config.yaml
d_model: 384
head_dim: 64
activation: "tanh_gelu"
positions: "rope"
init_std_qkv: 0.0335
init_std_o: 0.0
lr_head: 0.0107
grad_clip: 1.0
warmup_steps: 200
schedule: "cos"
final_lr_fraction: 0.1
MLP neurons of a small language model. Each row is named by its layer, matrix (up: input weights) and neuron, and shows model dimensions 16-111. Each number is 128 + 24 x the weight over its row's rms, rounded and kept within 0 to 255. Numbers have three digits each.
A block is one neuron, or neurons of one layer that tend to fire together. After each block is what it responds to, as a language model described it from the Wikipedia text at the highest values.

L3.up188:131144103092123156128091122148148141135151152112160149154136141154157113168135112169104139135156157099120134085152095116093146060114126134105141134095199156133099120140126103187112148111138098153166096106107136095136125136121131141127116116131094128125137112116116158098106133141138120121
L3.up320:107142101123174110107110149128149114121141115100142150158153151111133106130117112095120108149146114124118116117132095152102094126136127092081106113160118122122142148164140167105065144096179123156095102127109133117123143114119173169135126186135160111168123116151107091113152137149079127105
L3.up353:124098140148162177128124114099157132132103111158107113129159143107132112173141070113112134123116131122136103156138090123109122152154128159129110103092117109106146123114131098126128142133143109152116113147125145149147049115151135156135157122106131123115143154130148158133163122097167126107
L3.up420:129150214105105128133139133141134151121103147151146085160130135158134128151136107168143148120141126137134138157151136125079151149135132107161119138136127111113129150138125134135113109117183129182087105144125155127152122122137147098138147126161125153179067162155160139146148104089101125126
L3.up862:133080148101121092108130120114066123130084103129117161117155153130116110131093139133127101112127090134116098135169090086131168125110154127123063155124130111124108134064123069126121125124140131156131054158099173120104100113099120135106136129102156131122128107133115145124083155138174086116
L3.up900:115138176131134164116085126109156118155130109116154160116157092097160123150128108133126070100118118112108121153163113114087159126088088114147098118123093141131145150087114129122149121087122125116130066159084113141156125108141110120118101152095165131132120127105074109139123112100084094098
L3.up1163:117083145118135144139140092124139127127165120093137129109174105131139128115115137134080151123158064094169125074129102117144158118106106135121125137136105092127127122095108108106103133120135129175148095140090167114117123135131125119133085138119142146137123118120115139141124106151116111127
L3.up1226:133210127089161134101137138128122126114114138145105134129154123044078144081146132140165138115165098149150120132148130176141150139151162116137119103159142144109125128116100155073134127123115135132111152155059149161148130126146147102110121166152133123111110129141137156069080075161122130128
Responds to: Repeated name completions. Later word pieces of a proper name the text has already mentioned, such as a person, place or team, e.g. Dhill|on, Nietz|sche, Ritch|ey, Aja|x.

L2.up116:125160102110100153157152060129138120131149114081083106136174105122099143129123141102120135133122091116101137131139098138156135163102130157136110096143143085141127179105097144147105151136124100152106104139107146085152139169095105143163099103134117139176134137147132088115147126126135083112
L2.up341:117173145163164138129164106140165158157115126155114130122123098152142140146146146072080133122146092117123121125136144157123148124162109170108089133160114094152099131119070147128146152113118131152136125133106104092115147141081113132148109103115135100097136120124142140098129162089105120090
L2.up483:116154130124102089125134144101142171110136097140124130099124158115156128098125123137149122133131103117144133138146120185141169141140094103058099069129125069147116143096144120098171163131118148115129134129115140105165163142107106114107126098123129129137153125101106142127142133123130089091
L2.up510:115067141164153149111106168122102125119086148106096107162152114157136123139103084110136154081169159149107155136100132104108115080136095106129157150118128141141140143112121119175117096152106119137161127117116131132188129121173139114052136076140147115138141139115113156162125159146147121157
L2.up619:170112162150113119089115111146154118122118139119155128099157156132121119074144082155100148094088110108131091116180141099146157150134116118107130135120151114108068118106149111083118113126144123066113122133142082118137165206126119132093130159098153151111160132103135148116146120139107139107
L2.up633:145125154152096144128134101149117156120157151160125077142121129134131144118161134126089089110121140114124167169164131129114112127108101128119068102160144124124100148093136165112168147149102151108109135116108158092094122129139179144142143111133123126142133137109100151127156145091154142105
L2.up658:149124105135050115130148115108173114112128130140123103134115136137132116133131146076110137141140147133132113142173188115145132108111175159160128144143142127159145130131131150125116157094115132143095143154130117131131136111162129115161138107100129126101105133148144120134072119089111074183
L2.up901:129116165157163092117163129106087116169129132134124105150110110130155138154152103182076146148149078136135085151134150137135168159134136130124159117094125168144118156115134146124116133139128102117126123125083117097124137159111196121093130075127137135109121115134105123141115131121120157103
Responds to: Acronym ends and heading markers. Final letters inside all-caps acronyms and abbreviations (PEAK, NIFL, LEO, KCW, LLB), plus the closing == or === of Wikipedia section headings.

L5.up1114:171138130139107178151145144134142131134126132104141111131137141095121151148121110096118117114145121154095119126105126108125144100118143097103103124128094094123172093078102163162123143155129117163115138133127128143168135113100160153106147124128122122146145126124128104123084077153114149152
Responds to: Table row ends, spatial words. Closing pipe at the end of wiki table rows, often after an empty cell; also spatial particles like up (to), across, atop, trailhead, Back.

L5.up900:152152156104123131141068140162121148074103141127113107135118121134156111158125084071164083169121148098109104164156110146132093148134095108095105137129145132138138119126144113118152092129155135085128113081146108147156108116136092086108156116120069117142121102088099134126113125109157118161
Responds to: Before-a-number predictor. Separators and function words right before a number: table pipes, slashes, and "of", "and", "aged", e.g. "total area of", "| 264".

L2.up254:110148091121125170105133163165128142121124088075137138128107132106088145124107090120104118096113084107173093075135125141158085131139168088102106117138125113155163144126120079093102110132142141141128168099124150155103155131147142171140160117122139154102092160125145139136114107119130154144
L2.up414:146097138112129133170109109114114135155117140087156142156099109137100165110104175149129129146114143088117109103118116097128129077111150097167117103163159073127129106135118124110126114144101081115117142087097097129140125135142138140083081135142121127133121157145117135117109139161145122133
L2.up603:119134093154108151140158140131095134085108074099115142138097138097110116100140150129092126165168069125107129132138114143083134136124130096099137123168170128155115133128134104137102126115133116135117123110115113158145100128151146196086107170106125162156128130156100133119121164165144138129
L2.up766:146183109152145149165152131125161129106092125114120124161128126115113192127131167122129120130142100144094126098153087124124113137146110133173166131139135143157130113164116118121141185116138131153151103162121161154069115109139146151111163150191158129140121145100141127121126151124134109117
L2.up782:109103105112133106148130168101145084132144097156138162115117112120122080132101118140086196140130124086121125098134145114109113151157086092161115109117159134149142115142148118137167163140123151138130123148081147154129143133157132168144123128113148134116105126126101130151100114132146113148
L2.up994:128128183115114161130117136113145145117100129155139137115119133140108122107161116127133109119072135120118103123151084146105134139119153095128154125156144076145182128136173119122093137115128099091125072118120103156151172132189148158163158134188130125111104142126077122140131123170151126155
L2.up1224:169116116130129171095158169120126138114104142150127214151115116142132113092128113129150164137156157153145101111165106141127125140153146121111103095118158138138101137146106111125160115063127125154142194108096143147127143140168162134133128104149128179143105146121085139158100162093104152161
L2.up1533:127154129125121154151150124142197163065127113110122135116113105161172103139141083145106103128134149129131140106107145117138127140131097157103135141125154139128157152134125153168152138132145099134138154138146086147163161116123125103134128130133175141124127171134159095121129156141105087152
Responds to: Table row-end pipes. Pipe separators closing the last cell of a table row in stats and results tables, e.g. after "—", "2–1" or "3.8", before a line break.

L3.up117:103112166153115112137122126108138102124151109184139138155140139176135103151106133141095123135131118079136136136113098164118183111128203162093119128145135151164148154143119108146099085133117125131135158136147163149106152150125101118116178176120150089099163154145122112161123114139174160171
L3.up414:092152105131099131107131119121129136117150129162151174133123155141119150132167144118122103081107079101158145114101139130097146152150172124138157111098090121144158185143129074113129125174091117090098115134135110126175147136113112105154143141120174096118113155093102132115083125146121117139
L3.up594:149074147158153138118123167130131148124140182143102133158167147111125119127161129116104153105130102162111157151119103144144135103117113145097131105133104160165177110144147074176158166170154147075110164173131116137114106094124132134141140098175152165127127092064134182131133139126136100106
L3.up782:153173114149149155161125129118156081114178135162144116096117128111179141114150135129121137161100105101106139112165129172144141141122133140122076160122175171145153118102114145139097109105132136176169106147165123129202176097132089136117123096153121082121147173107119151127124138137126107103
L3.up868:137127132092118141144141166118145129131158127171192142099127120122139084161148139147149126077131128109120133099139114160137161147162134142144109125128115134141184146100102114123106154135123137150152092132183131092166086082112137121120135132134134150112132116134076120112124121111173125117
L3.up1255:128161116122120175101137152130118085095134151094123132098136124153136121179167108135101175115142156118097154142113138140153137128140082113093189122117110150148119124115172116143116117097076150132114148129134113122130150133123138135136117107133139109129102151129126123137139128113145144104
L3.up1343:120145162127150120100111145146074143119116126136101140155146126126130133105133091162108099096112107123126166129134138173120118140096136086108105142144115167163128113114154101102104139150148159108153124124187116167112136165136155107140119133137116105105113153087118149100089126110115114110
L3.up1439:158153122072127159115145154157161083133126123182172147116116152146122123160133094133080149102111078141130128175140183149143134160115161183088127130105122137133135101200124114108128106110115116137125179167131113128112149134111064107132161119106127144119132145133135124094151121156113109158
Responds to: Section heading closers. The closing == or === markers that end a Wikipedia section or subsection heading, as in ==Demographics==, == Players ==, ===Placements===.

L5.up813:114135176135133148079103120099145106163139126111117104158127122121100124128141117107083112128133156156142128120143119160169122137083120160144127130140166087153166138115112121124128129127115130136129132129099134116167103101113152132124085120119109097132128121087098166138126119122091112104
Responds to: Repeated rare-name pieces. Later word pieces of uncommon multi-token proper names or titles already mentioned earlier, such as Fuku|naga, Takeal|ot, Kel|sey.

L5.up322:138125103141115133106131124146137085115120126091144136129127116100144136156116081174120136163096148119128112077118145156128151121091148155153131136142081144111135122150170129130130158067098126166108156118129108124117097133137117101103123144132132097089175138074106137111135138130095103150
Responds to: Rare proper-name continuations. Middle or final subword pieces of unusual proper names in tables, lists and prose, such as Arn-ett, Mooch-ie, Bass-el, Ballinam-all-ard.

L3.up347:089149133123101123154108137137122129144093117101141159159085145134146114131143107142159109149151134110140096137127122123144147127115117171140133127152150089152155115089138077125123099086152094146133155131132107133178158102127133103122144123063081157144134098129149158092124107128101127100
L3.up547:136174099139122117113109136106157110125150121106147171125126112099099119094138099145117132102078096160136124132113114125104112098145132177153141118116145107113120153106084129102141161140116111166115111096144149176146122109168119184113115112108165125154101121136099106130121112094114121101
L3.up744:118126142113141097122118141146163138111105107162131161112160077155147125148156149103116141092114148112134142127103135130108139096096141105103145120104135114128096110124163104082116143134151141098155134120081129149126143060141147109183136109143097129131118124075079146117118093138118159133
L3.up1001:145115131102104123121133140150160123143148161111125120115173108111151143118138084143098100074150184110119119136165111121117169111098135158139151139120127130149110158118088131121089119078093171126110088134152122115130142126154130119152129138128146122130170130147099140158112130142068102121
L3.up1269:099155130156111146152132181119181145145071155099127138107097139113113129086149150143120150081143140164105144139125137150139105103149115104164145149127164101188131125101098124145118094122128128120139112142120119167144098112107137099131163153166136132115073092146157150108098094122148131152
L3.up1278:161150094155106124110148126128097172162147115120125120124129090148109131150103132127107101136114149134106107148123161116120147147171129112112138145161146167137127209108121136131125155146130122101170167157130089153122116122116152133110141094138137128112127124109157106079129122163117107134
L3.up1286:116140113146113144181109161151135138144145105107155190128125126101155120152119132122163137080186073136131128146169138099119163136128153139073103111146121159165172211140153132097158141141137153138157149135150147138151122118115121138147089132141148078108135151095111129110113127165117131105
L3.up1388:149113143116088160120075171106159113100138141085101119155144133092128118115140128110091148104149129146150156130122106139122156106089112108142118120144128118119161139093142122150112125110108090139141108100103137104130148129169136082115081103133151145059105149106138106114111101143090161138
Responds to: Standalone space tokens. A bare space or hyphen token just before an unpredictable next word, in prose and tables, as in "He stepped", "up-and-coming", "self-powered".

L2.up170:128155134134124148123116117134077161131098101109102117177138112089154118143163192147136071133132129154099119095107166130122138137160131166091081127085070141097117163105120157147121135085124100152116162118146124140140118143126119097160141154145114096132117128120112106079161099140094107095
L2.up189:089118172113126108129108099138173103121101147113096110133137131117136148143156106103126129101111114135156129165101152173102150157144103140087075106064149172126124120071160124106143175100122119070139132119126141131134126123129146145149134124138092167172135122151134127088156123150126094133
L2.up393:138125131129126163096131140127170146115108137134115132133174161113087148165117111121101127152112114135154157083165117122134113104143166144137115135115117129119112071094113133104130152136125166109112134120112122137134128094089105118123130140138120108148106140104155163068136123140135111089
L2.up1040:099152112181098153110128122159114088133128135100144115116160082157125139104117155094168156166158126145139144120119173103111173143117142110145120113153114079125096136112169114127108153111096119147112103151126091117167102155177154159121102138142107142126153111134107126210138144142148131146
L2.up1085:157100145111129106109143107113162117107116115125134133147155103116091159065142143102153116105136134145107088115146161141127148131118077138130132153115122108080126102093099123198146159126146149145129114172116176128100145145127104126141093106149105132177079136128102126142169099118124071116
L2.up1116:113073132142116140146161171109135138134096160108128114162139150142119142096137169129133165122109138101128121102152114149123131144096126137109125128140115125143155156133133169166124139146133144139123097151143123140134105108106068114102114097104159121144111133154122116122143159102144074149
L2.up1149:162137152099119165121112119138170116120110132102139127078143135106125136153155129122102151137139142121124084071156094110082140106119070140139122074125104112101102132127081101108104090124117078169116158111101130143146137131101112148116088159120093102119134128086110134124120113135096099095
L2.up1419:145139103125146133127137110147126129130152153131131125134110138110085077140138169146136097148151160132153110138139169161145121120151139125108117128117125135155164158180097139174128146131140110131113097117116109166123110159124177170125099160121107086139134086150132114128148144139158109181
Responds to: Repeated-word inner fragment. Second sub-word piece of a capitalized name or word already seen in the preceding text, such as B-in Quraya, K-el-sey, Dor-stenia, Blaze-r.

L3.up72:103108107104120168147089165136178113096131134106181110131123142129121139097117121094049085082142126120093131151137148142088141149139077119118147124106144113152128105164156127100124163144138162084086114129080116161105130158133145147107083133094175153135158105106107122109107117118114177100
L3.up454:102122096160154119129104123155125120143098129105150098105128093101103148148143120122087142126091108185080123164117118092114125133106141106100100126100130133137107100130098160143148147096167115131107119118107124085113084137135163136117099125106132156114147105119157134113101148120134145129
L3.up458:132134102110124129108111132109091130109181137104144142098113112168086139097115129076084100142179143147107082095180136122084106127113133107145140136143100110100146138134129141120143152098131136173114157158150093121131139154147118107117084138158109132137119102111123120141095142133090124136
L3.up846:102181136147123134128104154083156120106144133137155081090094101155137122159140146118098152117140127123130132110121098147110142141128153082132125104168148091125125166144151098140138136147145139106088117108105101136112161102130114103165151145094171116123138145138109093096102092112112170151
L3.up891:135111118120139121096148089143154133114115117098091138103090112141126129146125109112112118133157136114107060143132105138112154151162125146117124113113104115141110121123097116099128138097149110141112094165120087123095120079125124080155067113104147142138096138093167134103142090109080154141
L3.up961:105167124083115129127173145156113146113140117093122129104141158151134126149137121126141127113118125160120091142176118123120122173128130121120145133107118138150120094140110127111110107094156138104086130155144128111130171121105136129098130133117178155119131129109131115122075096129154115117
L3.up1351:097094109117156141148112136103132149123162118110116117103126140166123142111118103085131075156135153108115115123179098132120142140098159120123136071141088108110143135161123111163119117107094160127107127094140095103101111163110139098112126153146161133125123156131088125144120109158122184100
L3.up1437:120094143113081192149152119127141171089150126108142127113112110127184103150155103130101133075135039118104109132145112168119154154127126157141064107184092174142118139117139172123106158137136161107088085147115142141130187086163117137124137104122154138125156147131167145101102117119093124147
Responds to: Function words in proper titles. Prepositions and small connecting words inside multi-word proper names, such as song, book and film titles or institutions: Lord of the Rings, Centers for Disease Control, Woman at War.

L2.up13:124133129100118115148115118169129133148129154142160116099136114153129128106141164126136165129111153066120150162133111146138125121135135161088159135112123125165100152105122159120138143118182121096107109152156145103082072135160125139127117097147133160123119111148127163149143117120126103115
L2.up555:148168097083108098118109167148112087116127156175106145098115181116152111107175151172148138140153116099153152170140112152137127154124179114128116114096146097111143140158117148137116136158132158133109173158119161082140094110140102119107092176114094100128096131127127150137130131116112071099
L2.up661:097139106132071159103111154112146170146161132113112099146186169136100110095145127137120098172125131161123114096170123160116141115134120129092143163135114103100138062138151127131100124119104087131089144119113087143106094136090130160136140127152127146107160158143116133106147128114086103133
L2.up663:118106104116144163109132080094173121126171127128126145110120156168127186121098099130109119151155142114120130148180157117129116101136140145138121151135145146156120130138145169118134110088167115081125147161121126110119130123085123131120154101142137147148154132087133095145092107132108157146
L2.up986:146152101119069129157080149091167146123101143135130113079166139110093154125104121138139145156087138157144148121140119120111156130138090128145128147161130134115142127132101163154117131151096137151102077158105134115104128106069128078136139092136126159117192134125118132152139132111106150120
L2.up1131:052161130124115129157110165145105087107119134112150115125119099110131145059154150132123139161126159106048085143135089110143115127135163093131127140132129116111139100093109100154129087104135108153127094147131118131117123135123102123123126141146098130125168119127116132127150140116118144097
L2.up1142:117165137161090117113151110088136115155147133151095123093111142132134103128196119153108147149128144116121141165131118131096142136111159139122162105118154150129152131141164117164075145137168149123089049117135116103118089117130166103088168146136122146129120184096132150141085089135127103119
L2.up1412:114093162120132132139111116113087162145138110142134121126117136144154113137093127084100148169121155084095165128149159164125118131122127113108099097148149121169125163140156143124111102143120148102092138117127110150152095137173139097116111155122123109123120165130118101114100108078098135081
Responds to: "of" in proper names. The word "of" linking a title or place noun to a name, as in City of London, Duke of Bavaria, Count of Paris; also "As of".

L3.up10:171135145109116100122116176158096156112148164095111154156130103136149161117079138126129136121094135139105069114131123109125114161147089124099107097141153160101140131144120156126142114114120122141148100122082115088154105103122123129150149104141129102128099089095092081105136116162170082131
L3.up28:090157108114140119125110087104156133086082114075100156112104104094126147104175169143098160104116114092128144152123124088120176113141155131072128121148120169122123153153116069129132133093114116128190129192121100144142107140137136113146111134142130137152103112127162122138150108095149095120
L3.up47:105152159157134124099096148136116087132149138100126127130136107096086162141120153143155104102121116132129144139089112119101171172114135150115107143137118134125130125162129098136155109101133133163126107121107114199157142091161121124158124138101110093099138111127125103121129121117154096160
L3.up644:120133131136127130140103176138180147150157120128138132113144122138065134103123149087127119181123111149124130120154120149107153127130126115148129071089157128120118118184067128117094128184092127106150119109141116081142127130152131121129091115104099145092103134097144093134136144137150094090
L3.up1173:131124103120121120118182133128173121119142170178104099148118107125140156108116139127152133110140129123112137167101135103135149120153167100138128134104115102083125139117100111169173117103107138117139161135094071138145092146053147110152146183137128113101112113128079129102148097143130116115
L3.up1180:126175093157109132095150134088168089132141177163095112139163120112110126147118127115147129105109047094102120156122097110113125076127140123109113102133149140129124116144098137135137103115142126125155110128044105113122131141110117141124123108147117132101106190121099091106127130140168107138
L3.up1306:156169162125081094097117108097099119140122154101158147175140156094118122139091089138110138104093155134117115103140090080122175168102119096152086174133112118107102102169100135138116114145149123124152162139126137134105128134157134158142125087130141135119122138135145119085148140120103159143
L3.up1476:107157144108120088139157142113111120103095143119101174123087104121121114113115128123101145109075120130151128134097148110138137111138158101145106105109116174126120137132126161130155155095113121136150122154157117127157134130129144135101167160096171115171117143115094068140176097117146116111
Responds to: Name-completing subword pieces. Final word pieces that complete a split first name, or a middle name/particle after one, e.g. Mary-am, Margo-t, Brigitt-e, Henri de; occasionally other split words.

L5.up939:101150173079110112106112163125154135073094142092110136124133131124169114185121162143150096155136120128127102141110145133132120134127105137114145117139121132106111123155178154148107162096174102131080130079081105123151119159136129159098094129134132117106148145144117155100162126130136175089
Responds to: Inside names and titles. Word pieces and function words in the middle of proper names, titles and list entries, e.g. -ing in Mincing Lane and "Holding Out", of, Main, Way.

L2.up225:169133153085117145139105107136114139138104164151124127140159121133124121129123125089121159144119172137133131126132148125128128135134083099120144129142108137129187135109118189099127086084087158079159135094124121158147156137103133121139118162136130138096149129164109080134144120127111146143
L2.up424:107101124160138120132136118121115131098131171141118141136118126125141128123119137117135097105140151121168140133167144146078107142104110125093130127159130153126142146099148098148110178122107181118110114128138129079111165132146091095102125145133090093079117128165127141135109121131117113116
L2.up529:144114111127164083117098164140111140164080152109121130132148154085127110141136148137141150157106135130153133110162139156110136103136185136121098123086160127165163155114114126102104154118126071073155135161114142130174109187102137131181146112161147085102127109143136085127143107127113114145
L2.up662:102139145112114135123129139151162144136140146118176125087157153128102131116112074142130129131098147109125121144127107119096141112147153143082135096111147131146145170125096128136153133154116098084109132119106131083117141126143141120107132068138126107119154114066126096164128134113098110151
L2.up1049:160119156135137141134133124176145125129137134135141162121156107169092129146094114098135123071103134146128122156127117120157132113155169077174130153149087160108165137120106099098133135117135135146120118144123172126121116079147099126128108094139160135150122112120087139105136100171115103129
L2.up1296:130128164173120136129087117117133102141136108134140160194145129155125164134173146158159147143124134084117124129124163148114096159141141170165126136115109080099153122127126146141118125143147163148094143102157195141138158087157153099120135114125156100110147164087152120137114080098154105147
L2.up1359:135069143133158161120090086142132133147071150107157125098201188152132149120098089135109145140136127102135133128175129093084103147122124156100143112134084139118104142094090111119098117147158159114150113133106126088164156138123131092126114088127126139112166148124166132120077101104110147129
L2.up1518:140118135155134138124125196121161136164134134105169150166127139192100161114093140165110128093116160071107129111159138148102151147126158153095128148103088096147155107125142129123118122116129115122147152137145132148104145117149155105133162151147171097096112125124090142130141138159172151127
Responds to: Space before unexpected word. Standalone space tokens in prose or table rows, placed just before a rare or unpredictable word such as lurk, urged, junta, squib.

L2.up313:131131114129102144121123139138128080108128132142132102138138088110108157132142101177081146171147156163123146128110104120109137102131119106125149135121085127153169099147106143122134126105155120143095132150080112139171112140135124113114140106161146096136142130116149130147111167116155128101
L2.up542:092103139101111112145111062114101133102136138144174105183131092138094110109127132082166142096130102182126109138171135122152114151166121136110122122111156157138121148123121129144129107160078145086156169127131164147153148148132150091142134131139138120122088106136131081126170107122103126120
L2.up972:137147101164089118126091086137103133134097118158125128132107138112117150102098133133155116140114115133115133162139112105127141122151128145147156128189143121138114098138128143144156113191103138119106159173140150122143090089134124129087159105190128086103085099119119133136168114111146126138
L2.up1153:144111132085120154151121126120135155135090140075119178137122133117124160156096115140133172162152128105095126133121130081104113113149130137103146149140147108136133110136156097157152154131139106064118155119151143129134156114124097116129099140173106117145102090128128139131141124145077106135
L2.up1318:129110148126111153156133097107111133130098134102146101115118114166117111115139133085119167144078115137108155143096144100131136135181132114129130142102152156123137164150127115162178140123108144120140139148157140125146131157084093147137103107131097155149116109116098101110116140127152139131
L2.up1384:134137128112078145140116126090104145119117121147150126129125139112123120148133085123123104150117140079159151130127134102096101133108153082103132108141129103084166141165121089159150146159168133112124197194163119093129146121137150117098130133112106130078094082125161138114089106134131152077
L2.up1449:128114132099145121095125117103192132148090119143085141147150162118116140096150119099113118119161115144133129093135128061078138106157098106166146097149138144124113168120116105152129144078134142165160200165154115152134137188122106112151155142160106132093129148079114116129150160115121163155
L2.up1475:103123092148073148186131093160144115120109154153120141108130141126120074116134108063120122087118095088141122124136152100129111109154130148139139122175143147097136157159137141157103120139142133130112164117116138163142086115149082184122162158105134104085139144159153117146156127086136116121
Responds to: Numeric table separators. Mostly the pipe cell separators in number-heavy Wikipedia tables (climate data, vote counts, league stats), plus some numbers, coordinate symbols like ′, and quantity words like about, above, century.

L5.up932:079163146090122140135153134143128147119103116102092118058159131125111168125092094103121143110118131125130176097144104104122131106135122131145133126111142140160083124102101185117140160148136136128094110128133138112141098114129162097122128161125149091076126149133118145135120105169115132156
Responds to: Space before rare words. Standalone space tokens just before an uncommon or foreign word, mainly in titles, species names and table cells, e.g. Le livre, S. rostellata.

L3.up141:121148118118092087117128146101114116120150107135155134159092085146163137139133142147113113128128137121131150113078107141150083175140123141149114080145151096127108108153126153134120131117095136167103089082147136118154157147167173143174113113125097143170109109191156116133155119114095150151
L3.up399:172146142185096161129129140143110101102128117120177115114103127127103152085128178138131169150172147149104151122151158115129106154128161134149134140150091142128144098099160197136134156148146149137097111148141156110148111087120112136145146123151096115147109143100071104110102084147126133104
L3.up970:111134125115105088146157130105144147112130127086161116122072142134130163109106157092131073168121082117107116117144123145129061095141164083089110117132138150163114102084167112110148142148117149107096130136098110142134135095171137161121134153138118111139133184146120171112091158172118156180
L3.up1002:118144124137140119161119134119125112133149120164140105108108109085151133137149146146128101129168152156082141184144153084122125154148130135121146122117158146118138130140125143102165134105167146063148156170095139174108141122139187139116176095118083144126144080117105153182145119149131081110
L3.up1184:108140189075128182103089129111162173130093075110143133130134123084116143078118113127193141092146109139141156129153123111101093150129098150132121130146088126112085118122154106108091107119143156156109098088138113121101122134171126148135146153135152082188113171177096159124137116145138124162
L3.up1250:111141170086134117134098132086094101126089092099172197148125121106102121101103121178119164121130103128116086113123117154105111139120152141102108135133137146095133122137126138088124126087094089126138155072116174093126128124192153119139121117117102124149154123102129153129115173146125140107
L3.up1268:140133160164178104081146161134153149163112140117119124093119140124122130138118108147132126140150144098135109121142110088093095101135167085141125129121147140146135140147124098088086141109141121090151131141129142132134123095071116135141136125132159131130081141085107116148141085118158106161
L3.up1459:101087120095138144147129099137112108171111106126113135107114088164119137108162116128111125089138139135066114140141141139139121092120140122122113121152141126071113136138104143072139117149149110154140166136134109121131102074137122179137130138116108134152129152140075141119116143161120126129
Responds to: Table row-ending pipe. The closing pipe at the end of a markdown table row, just before the line break, in sports stats, election results and filmography tables; also long ---|---| separator runs.

L5.up1218:153155100109129136127121135129169129158084112157103140141126117128127112139136094131182116138092125166107098099158136116118103136144124145145080114139091130111165141143178096147119150159178136100161133100143095131133129094108140160158119131156137093114098129105067119116107155138113133123
Responds to: Section heading closers. Closing == or === markers ending wiki section titles (== History ==, === League table ===), plus mid-word fragments after short prefixes (a-b-dicate, Ya-b-lonsky).

L2.up19:103094092131192093154112115118099132143157122152088124121120124104149170150111101141142108180096139132119112149104127132111147119099131085150176122146134148179122089117109155124123178096154144159094112128116125096071146105165099159091128098113098151141123121129149131144137124154115127139
L2.up46:132155149149131156147131094138083130119130143140127144113125110117136146113105150128128140143124113158137143146119088110136115122159179153173152137110135110144078098123076176132143106109166146104135163170128125162091110145165127113142082131136105101145110154117153177092126076139124135145
L2.up420:122119106161126135111128117141096153127109137113111065139127111101145153135084153106138153068106129108152123162102121170141130103114139137129125144142146135117089098080128126172130119132125146137106114133144114114127115174139130118093162081113162110158123150142096126148128115123106099112
L2.up438:110120121125140155121158124139133158145109142137116101142133112123124072149122152118133153134092143121137114125098143137143082169096127098110101156151132129141149140160148149118198125127107151148137132150137109165117163128148161176111171098153143184156143142096080111111161097118111117128
L2.up545:151128125120125123116118097147106136156114137100174121186124076105114174106123140108139172092083113169094145125122144099120152138118112083152158103100136143129123099168099170144160130130118131126133098097104091097067074105119128092133153154144149149119145171151110097113150108132124138125
L2.up668:170137104101147135149145127145142152108159166143146120133135079154123119105112136097153140138100087119107123151149127166126129134116107177108138143094149085116148114159170118129122142143129103094121104129129131102087096149167099101139117122120136133102147165111136112118081057149086106118
L2.up950:149100116149139114108147118138137121138166099102147083138149154062124167122139102127130095103129127107114131148137099128159171162079128161112156099079107125124115145129128171130131094092137110154119134129134123105159138129172158177155121096134194130099148131120150113134171169142147122125
L2.up1411:141087097061143150140122148141101160125194161104140158157104125144168111123151125102099134112109133152150098089109120162107121179104082159130127095114144130073129103152128129139095135122140086097143117149121108136116126160124129102119096112098119169106145142104092143088135078120146117121
Responds to: Final piece of names. Last piece of a proper name split into word pieces, mostly surnames and place names in tables and biographies, e.g. Sim-s, Ewar-t, Kas-s.

L3.up52:135110141164085147130122092161126149146094148096125156146119160088104085125103170104121100121099123115154097140153107185157137137162103137149128102144106153124156163103147169100182125112135140138103117166124136147159119118075153153158089178099108161128107057154127046150177146120129121141
L3.up228:172120133161135120156149157133090124121118116140148152128104130134059085140124112102091128114180119113141146144113110141160143112131171143096107106121152154132170190160104152142135129169149092144122144132116138087136131127159169173117123124157147159127112122095134095123124089148139139177
L3.up384:076158083133126164115136140121118128144116112125104174085129118104132126121094094139114076119138159130123144118181154092148137151137128139120096134148093124133142119146112144152182129091113149151127109123130068122140159141092148118115116118170162128140115178153101091120150128119111109096
L3.up851:156093130124149082122140140146076166109137137099127098116093165135105088146140122163094180120101089079075152140121138100143098144132100101082130114147157140165157149091093116146164102154137147143121138176151103159134138136105138103134169115132167141108155072120151134105130096138149112132
L3.up866:158141115134169144126170129109127162085126143114104130133117153135131142163176156124102134131161169147075123105120119160131174149151114170128113128150143134129160164157153150153129113165138124114128123107110089108140104130119113154119124162119096101180104144169116156145127087078136076156
L3.up1329:113134093149103102126160098100139128078104113175119102090132165170175116174121153135109117102163145104102128130113128126065126119118118101180174147132134121150126121146145155126153104104080120155158192145098134158130105147121154132112125158153151133151136138120124100144145142118107089156
L3.up1415:175103141119142144110118135120095118194121118131171105133084133124172105115124118115143089138119141120104130155120123095150175146162127079100118129122119116164152102109154100194167105135131100135147144160169138133148110085101144144107135143147156134109117109067129101136127150104138105106
L3.up1433:133138115136157123166138123095133132096156159123132115133141147115099130112130145140139109061083160139150116098174131115099158144147155167115137131134125129129135163133140108134127146175133142157149089127161135147177139090128119131077101145152166111101089106138143120106149123073166123118
Responds to: Post-number units and delimiters. Tokens right after a number, chiefly table pipes between numeric cells and unit words or pieces such as mm, fps, metres, yards, per.